MLP neurons of a small language model. Each row is named by its layer, matrix (gate and up: input weights; down: output weights) and neuron, and shows model dimensions 96-223. Each number is 500 + 50 x the weight over its row's rms, rounded and kept within 0 to 999. Numbers have three digits each. A neuron's up and down rows have the sign that makes its largest values positive.
After each neuron's rows, "fires on" lists the tokens most often at its 100 highest values on Wikipedia text that the model never trained on.

L4.gate426:439490540641432435516618487471568465604549558485584470563561467504527554452524539537472419480563457398525455466515433493447525519523441456490442466510521489542574446453609454516584513501443561509518440470537474500587533504514597486400524534538487545561453440577505486526517430546437549478525481538538521457568471579563562469616484502565568508538476464510443553468536544428553421518497
L4.up426:507500542529495504539541449389415530461484541445576480535496520394370478418427461480463477480491486508401483495533457507521554441392458570455635474509493563487462544444574428467438540508580439533500517432554526449557508473418479546550551450438499395497522444390468540453492529505560522499410410567529466519451498435519578421467439545533480516485556452507416468481555411527439506477511
L4.down426:516524506447461550478402526488565507422538463510488517540456420470543557557473499441435553487464428498507446477457404547392540486489525507536681402561549521544478502504458542601547480490439550514432594527597470577517545486510444461521491554431473501498532489538536517460501510478549423569572587518487477544527525495525514596506425521528542491463492526508433490552504480561642489467466
fires on: "ac", "ic", "ur", "it", "av"

L4.gate688:499450535420482480472513557503460444417525485496564564420547482508495578484380615472474566510517462519434442475581528521469507407503413444408415535414437419533579536462547477499522563484478535469549577519434461530500399494479400421486444484461498533545465545551563516546575472463555457449442561445489578575504472465426546487528467473541515554424505402528550486444478508553430551491476
L4.up688:551367453507549479523580555521452526508471486480484479575507513549442545551516539503487496573483533538428509492507504481473554450571476398478460514477453552584496507457417447503346504522443535536560578497496437526505556516457540563504559438577510567547453529438479466561476403420494555425499490488479471409588545513494587461492560566489394517469534561534466549571476488539518563611516
L4.down688:391482421577527445536500595431519499564565473494610604484526489458464576539460589461541446499422468409504579540444546556434512498559461517553535442478562495527538493450507464523485505462516485509571545476518471484516541561481543493486479395493481498541448469473513534546402543544421562579455504488532563537521572523584463483507550535510452487531486488411497551576395526553483453543511
fires on: "1 ", "t", "id", "d", "it", "eng"

L4.gate413:523509490468478500537537552517494574491414552387526450565474518540452487570452543581508415503511521523461519538631453496520506373494473489539599464572529592529534586539522563542472452588492564404447485410518525429587532605556464477524472522495498496588400490495445504554422497516493432517547575516409541492421497452543510461474564472439475540509411504478504435458572510452545523405461
L4.up413:426486546500430504554492445518543527497573536540510494584429459536460530509517462498439548521510482556565516481535480493454515414575469462537464489539647534528567531619516500507406470479519594506478494514462559520425470588500467365537493498522454483453475476545515506494448420558496461506483596639559504447394505532434432473398488455515470567521540531532452525492497517417469450565440
L4.down413:480418505466510564529445434510471473407399441448499450522425486545544600521493509475552465542510451470451526543442541590556433425564550493511500492480540487483525457435506403346545458402532434469375551498593456499579514498364500533474491474423444488556447464536429456523444533606457521565513517518423480470414491512530443445432570608528491450501503527487624578559549525450526559476486
fires on: "st", "ax", "ust", "ti", "str", "S"

L4.gate505:440477542547432571514502445525559436550507485604492515577557516467544550558578390518440540502580475499568527486467479597538489527509493467438464542491517396564458421466527521446480515462491565432620492462432373473541469523472561477563436481542554564498552473518574544504426492534495547469509483447499421557467476456460603505482445429518558555466494478439445524578547454558483534458486
L4.up505:475456506459539503488536521530490471552492460532452591498537568474620480512480431450424415517452458564571495514453489477476450541539506482489529593512529449412566432449475409493483462447540555467457452515517453465521436452513578468507487488479406504495489456447465487454420573417476499482617558473543508535539454555595623532540433573379494539490485481591499472432480410554506438465485
L4.down505:486465491439534567549496472528541504471508490504507588507486571462533465505586512542514402478532482596580525534557511393501477464384371523572437511472497522498523459485465433447568479529497562500504628483529449526497371556545522458576577419491454446452477469498470487556535449528465481476469454451473610474496547475505536532489453529575537448472495530501484477497466469513454511542424
fires on: "DF ", "of ", "gu", "om", "ol", "| "

L4.gate535:452539508499431469531508557547486478554713498420541491472539517534479495508562519444512574517517524596492553481524536534445463480495538539483500541539457509456503544406517594493568507577530460501526444466533517475533473499591513470518518512477494447494563509596544468504476597382503505501479586488502534537478393494477535557504444479477489511544516480493443473575518493421548484502467
L4.up535:450540547604436584433571553597506510522495495493436498530500563495519506491508508488515539370542526522475485396540443452427497405528509466475539499566519521577460539443520476441543504522450505390558459513572427420507440500517599443504520449563558421518539507457459435497457489449472468428550490529475445567495455440578550427600474560523493485510487472510531516480441478502530423467597
L4.down535:546508517447438467498453421551409430419571492469557485475525485495520532591490483453440513542431516536501419611519576469558525563533514460531473479423442513401521526502505502607580544541489451502545443468518531520505455622597512480504408513539519463455541499545560453487490475521424581506428500494469507492444535538467532537432487579473449584429519573474491447489530558438482540554558
fires on: "of ", "th ", "the", "ol", "| ", ". "

L4.gate557:501489495519593521483476550513555523469555582436530429517516541496531571553483438490547546557520571473431457564439484476444443507476506455556501491573500594499463452448469489575474545577478498434469612538580570510525467492523627548513469444506466394473455384522541527444495509488509494485479501504608444482470575514447533568611423515547533452438520479570524567465500437505509502538578
L4.up557:441408569555532552524497532562576381534537468493593514455468506542450563444497547546516523559479444572486490525502519469542416488471535589495577541510438381542497487509529468452379506565472526468594442513492543469553545548440464504522627523404444418484547473491547511419564498495571558466583451511462523506521481564527496427558459447489498522491528468454482477458508465498551595548508
L4.down557:481534472466499542544468502444366425525486450487481515465551496471446516493475429557527499575536449588508486447430516374508356530445492503411455514525541460511494439548504521554585498504484534409483526537482512480538596498535530516495514478541502537458551449543437508487521473423523554448587517524547479493525442548482610510586518493478590478388500459436482495557450476578469509468479
fires on: "of ", "r", "t", "g", "| ", "spec"

L4.gate20:552522473599510473505460477576475492480500551540521434488487557373528557485462491456500580444566538519512537563521439448428527568455538390486506478524507652478526477459553459583540589521581488511529478483571434494456469496512586460536492462488494503488437583465537530513368499469468483498390540500531454417482596520517435459461449434441501531552440480455476549510410553493388487479562
L4.up20:448553440536401409491537530499509453484465538478466463437451523518480374461491478497537499527489529494449413611514453490444532502474488402541471461381508530508486432482461498477503531547540600531442486518561392514530507472488479454461607535450492498483449447511450516428465448535401556529527511532459585560495452445535526512427551446484515495540451475431539525516392498548444485500565
L4.down20:532513484534467460562440608472364468477476626403531348535412588559480421401552524459584507526438476395411506570471500471542390593503456403545496489492488454549536525582588366481495538463518459488453442526597473525542432533613525510485532511544456437617518500493543530490551547501544513495521451578483531399451548477490491560517528495544561537527559520465509577438498527486545531463458
fires on: "un", "er", "il", "or", "ol", "o"

L4.gate324:422519481495368531468405577542639475605480555453575533555499501502423472456566537575465552478433496490519479504559449501607475536405454534596495457537494567501507481511464566454394368533463521493558456475501509515564523440517521447503492497406437417539481535510464492553506544542539562529526505526505512602548527449506471482525465495543518544461563508478498419447482479525437570496490
L4.up324:508544505476436452579529589614438495454473504440504618517542484527561420477474479540491534504496401451419448447474448528597435486461595464448413523469570469514570470505546624548464468532547537535495501518543508452469467479435468416543518503564500586526435396566497534454404518487533472549460494522410542443509512512454529564560539454491416512524511525567505463555452464513509489501451
L4.down324:540528485559543500517483454510462466453462523462478419469455428448459478521411616468550481529470568452537537442499503541506525447546482543498510478571451555587460446462508472483547525485428530470496446580502566534477520400445466498607504505527546596510484572501515494515540529455498466563593493510509466485482527550382479531493373465493416573495474539500646481487461536551436550536532
fires on: "–", ". ", "ab", "a", "of ", "ob"

L4.gate696:434537521475510445480531497599504522478506469524544503568468483421516550425438467503475480548459496474551500453553547524442569549618418471547502559546547541519456538444507503539508469502481548393493494462522484511522455473562510483478525399464451454533452582483384434535430576489534578455464474491477516428571545495479468429455502476519550452460536464498419582559506484566429488527496
L4.up696:585591519491465466576516447521533594443454451433542515541467493540455557557522542518533478444518580508474490534503558587595567506462542504553549500524585389490587626471458552410506546505471442540538555539480482516637457504479508550517478551482507570537576511483442488584592533521509426418470523464503485479540590506517496499479549507445525482493502528506405569522549521611536541566466
L4.down696:493511485577580471488495463497465444519445441533451479479481433539503503419438538400495531451415468461484498517353564542446551523517455479555563555592579490512488541463531570564514480465560430480470433407494501383501530485464527552597512548553514430464559512503458476478411450512447544545579518546582431456575493503550551463426472389518469498442566534416462581484558513509482531487429
fires on: "é", "and", "od", "-", "d", "tern"

L4.gate513:446531484449511464517486472516491503509540478517469507540446471491542587415510526532484386507481582464470527522537473472503529422483494435478493557504475526497451434436487487498492513526527600441466486511492496533469499471452460515476500507525420452547497488549598460510504479461462373500533557562402490521516572560509536445477583595453602569475505498524634522457367467508557465446499
L4.up513:555499471414560514498416518457528602468492384579529486490520528473529405475436542545479487364489422435516482458516491448479503518457577503609530482432428483460538454518438492497484532568463576526564544546544503419566536484472526601477461514497592549494523387592545543516585530521477539476529547475459520474559569522494440467506487539462460493428448447509476480437359495527531460487601
L4.down513:478575517505541511544451564540401445463466596582480436554439528552531519551426429505438541484528571484557457424515500573571456428505384418472449449585522445468570418446467456464498538372503470558431484416522437595553563479519546564494591619542477509486489507431505405509555534460496541510433551569456598533576467488547518526587535549475460508468481535587476541507519578461524511549485
fires on: "o", ". ", "b", "ent", "il"

L4.gate152:573460493468476579542499449490587573447461528481507536521519436446494564425415404471425513532441510531555473561480487466573484368543513492532472511488483448502523503443436498542517312494564571410492564464476570519468628447494540483452512572457497519511450445493491512610548556554495622434495514478420580573556508560580539498551534538521475525569494470442508476460512461564530525461490
L4.up152:493447505475552549546480425549470481497548435576567531535568488577467495574416492438527457481485496479401541518522538625607469601497480507531505451589522442510524434613462468343518519534510538581514513418485484471486586482441495562457455546507507434445513562525434458490464475443559504501478437472436442456562550527485473410566487582486554402545453459511521458522576474541422479541586
L4.down152:400526530457439578513447517499456449422580503500463501513537423482499545519517405587521540507452510534496629458473521512500492546494480507523399580443443588374502474472426478509479389492515559427543516552429446432493507487465507451472487414564509514541517480389489492497532575547394549529646529497509433529522534481513627498491551548597563434469561621416449556521531650518562480569484
fires on: "| "

L4.gate149:559516482475535480362451569509504558522484503521472454407503572604517434466525486514452537489450567473514565488518507452501461481421466457444413539604487465531552481509526521439538455438531531567417471529464399473404531498442527414512550538533483504442513550443499478564477477469420528548418454505438435515496582467578506446547402426552567459534442522480401496464388496563481489541501
L4.up149:501530429560435403548465499515524523502587508492381586459499486503484489500536601454509497422501452492522508458494523523568407549468524521491424513459452516496463544504457524497552439533591542520558423545592494465448456490490530470422480476535431541501404415530509501458496560510486476503523467459440486562477479474521508474552477517597562477570537492541483456509468464473429636464411
L4.down149:459545453601442519507470547540475448510518479519486502523466516557478518466429497564464638479464504580550451432544497539526549444502519561498419476504475440551600483500559478464495534428542475568355447532412504482439503481524620433492489492489558490589427521544475548426461471504564551553509542592514466436544510511583541523463498473403448552539432535534428541466528512505497509579509
fires on: "en", "o", "ant", "et", "or"

L4.gate47:499514528382500419445526588471448479471494514517517514520575523521500488457448523403551505538517493442594521419515491484434526448505480583427418535479516475467505431533592427471521531439433561595462541521503457494436482606494475473565624500521525502439502555484485520533549503454424585480522562531501519572540536489376498539533528593539548466587503524483507512430437545509477512456612
L4.up47:573455602557506504473580590534391446475434524452523502438444441461566442472417419563489505482465545435574463450532467465418507529532445494480509574446444559438467501578554486475444424527471524468595469468500527502511545508443376483551490488568521494506529594475540402502495512509371545454501523556450444528512453529463518470510539481545502518561502424526526430505462574534566575514480
L4.down47:474499512429501542442525447516470504476503432448479434508520507507557385518523459498482484525438442499499510418535487523538595418512435401475472542443573550473454548507543405425457462485523521540544445415520644533478548587485473476527539402415544534459421512487553548545518540491516416450454480610482457498532545397504550431491491591500601425506517437431584518487520493550550452461599
fires on: "–", "ist ", "-", "and ", "i ", "an "

L4.gate291:501556587454470486512454471426539507595475517558599478617472531496507616526490544468451570481512572415475545501463506443457503507530429528553447540377639470476546393433496503538540456527513462543548467505560469547583539467534601418478566476514457507566477493447574474542507509432448568490501497582586529465453489429460554536421498520551489471565517583501506418558461574527515507415496
L4.up291:479496358493511530464468510513537503468452504542467519444505566478425392498500482535548481463540506390490531593411534518516446452460499548535417478468547400515479559548478448534548494482476522440542507483491425512433517445482558496507479448499604533533476510589527497526502565442496539538565563577413398505512485527422542448547580471507570423506503550524485393578470517580446558517463
L4.down291:490475523484473528579447471554495504535580428470603429569490549528488515479533502470518543426589500458559614505380506439508460459466536538588468508446512445491504527536638498628498481526502467456553452536562497469565581387505480488576481462518574523529537477510517494563497565533581445509447470588471533507453410498476494482441458524623505532563405515506542517557487464598473460445545
fires on: "ne", "le", "sch", "beh", "decid", "Ne"

L4.gate41:540472482505505544554580589489581476587480532494511477432471490566479556474446420454427434512536452514518510530439520581450588507457619467552470445510543500433469525524540591489519514531502448645404540519574463611525517486501538484525521440528581557492579527517551545601560505519457536398472491504456592446457514460531473457546456473501553455533470532507466506483452481568504583405549
L4.up41:625482376510472500521542512584445513531447448449600485500510386398486482404472504452475402427483535537499510505513517497393488411490534436523427503528553463405511467488541585459524530614508487562453495466528538498466506490513580461584526513584429535449531494417487500586468598533493463395489549543491607563475537462524561388497445521546479492535551455527467578552547440476547468466506
L4.down41:460483529500581511513532459447555519493547499538512442450496454425539497541483437544428506474502459431519591428470452459461573451495489499527596454456465530555465549558533490551496416499465483510561443462412476490541442555445514543509479494449528470534520470525532536459565527485517513502590367411501432434505492530519502532457579613509447484471435495515532437531478464467554460377557
fires on: "other ", "er ", "ative ", "ic ", "different ", "tional "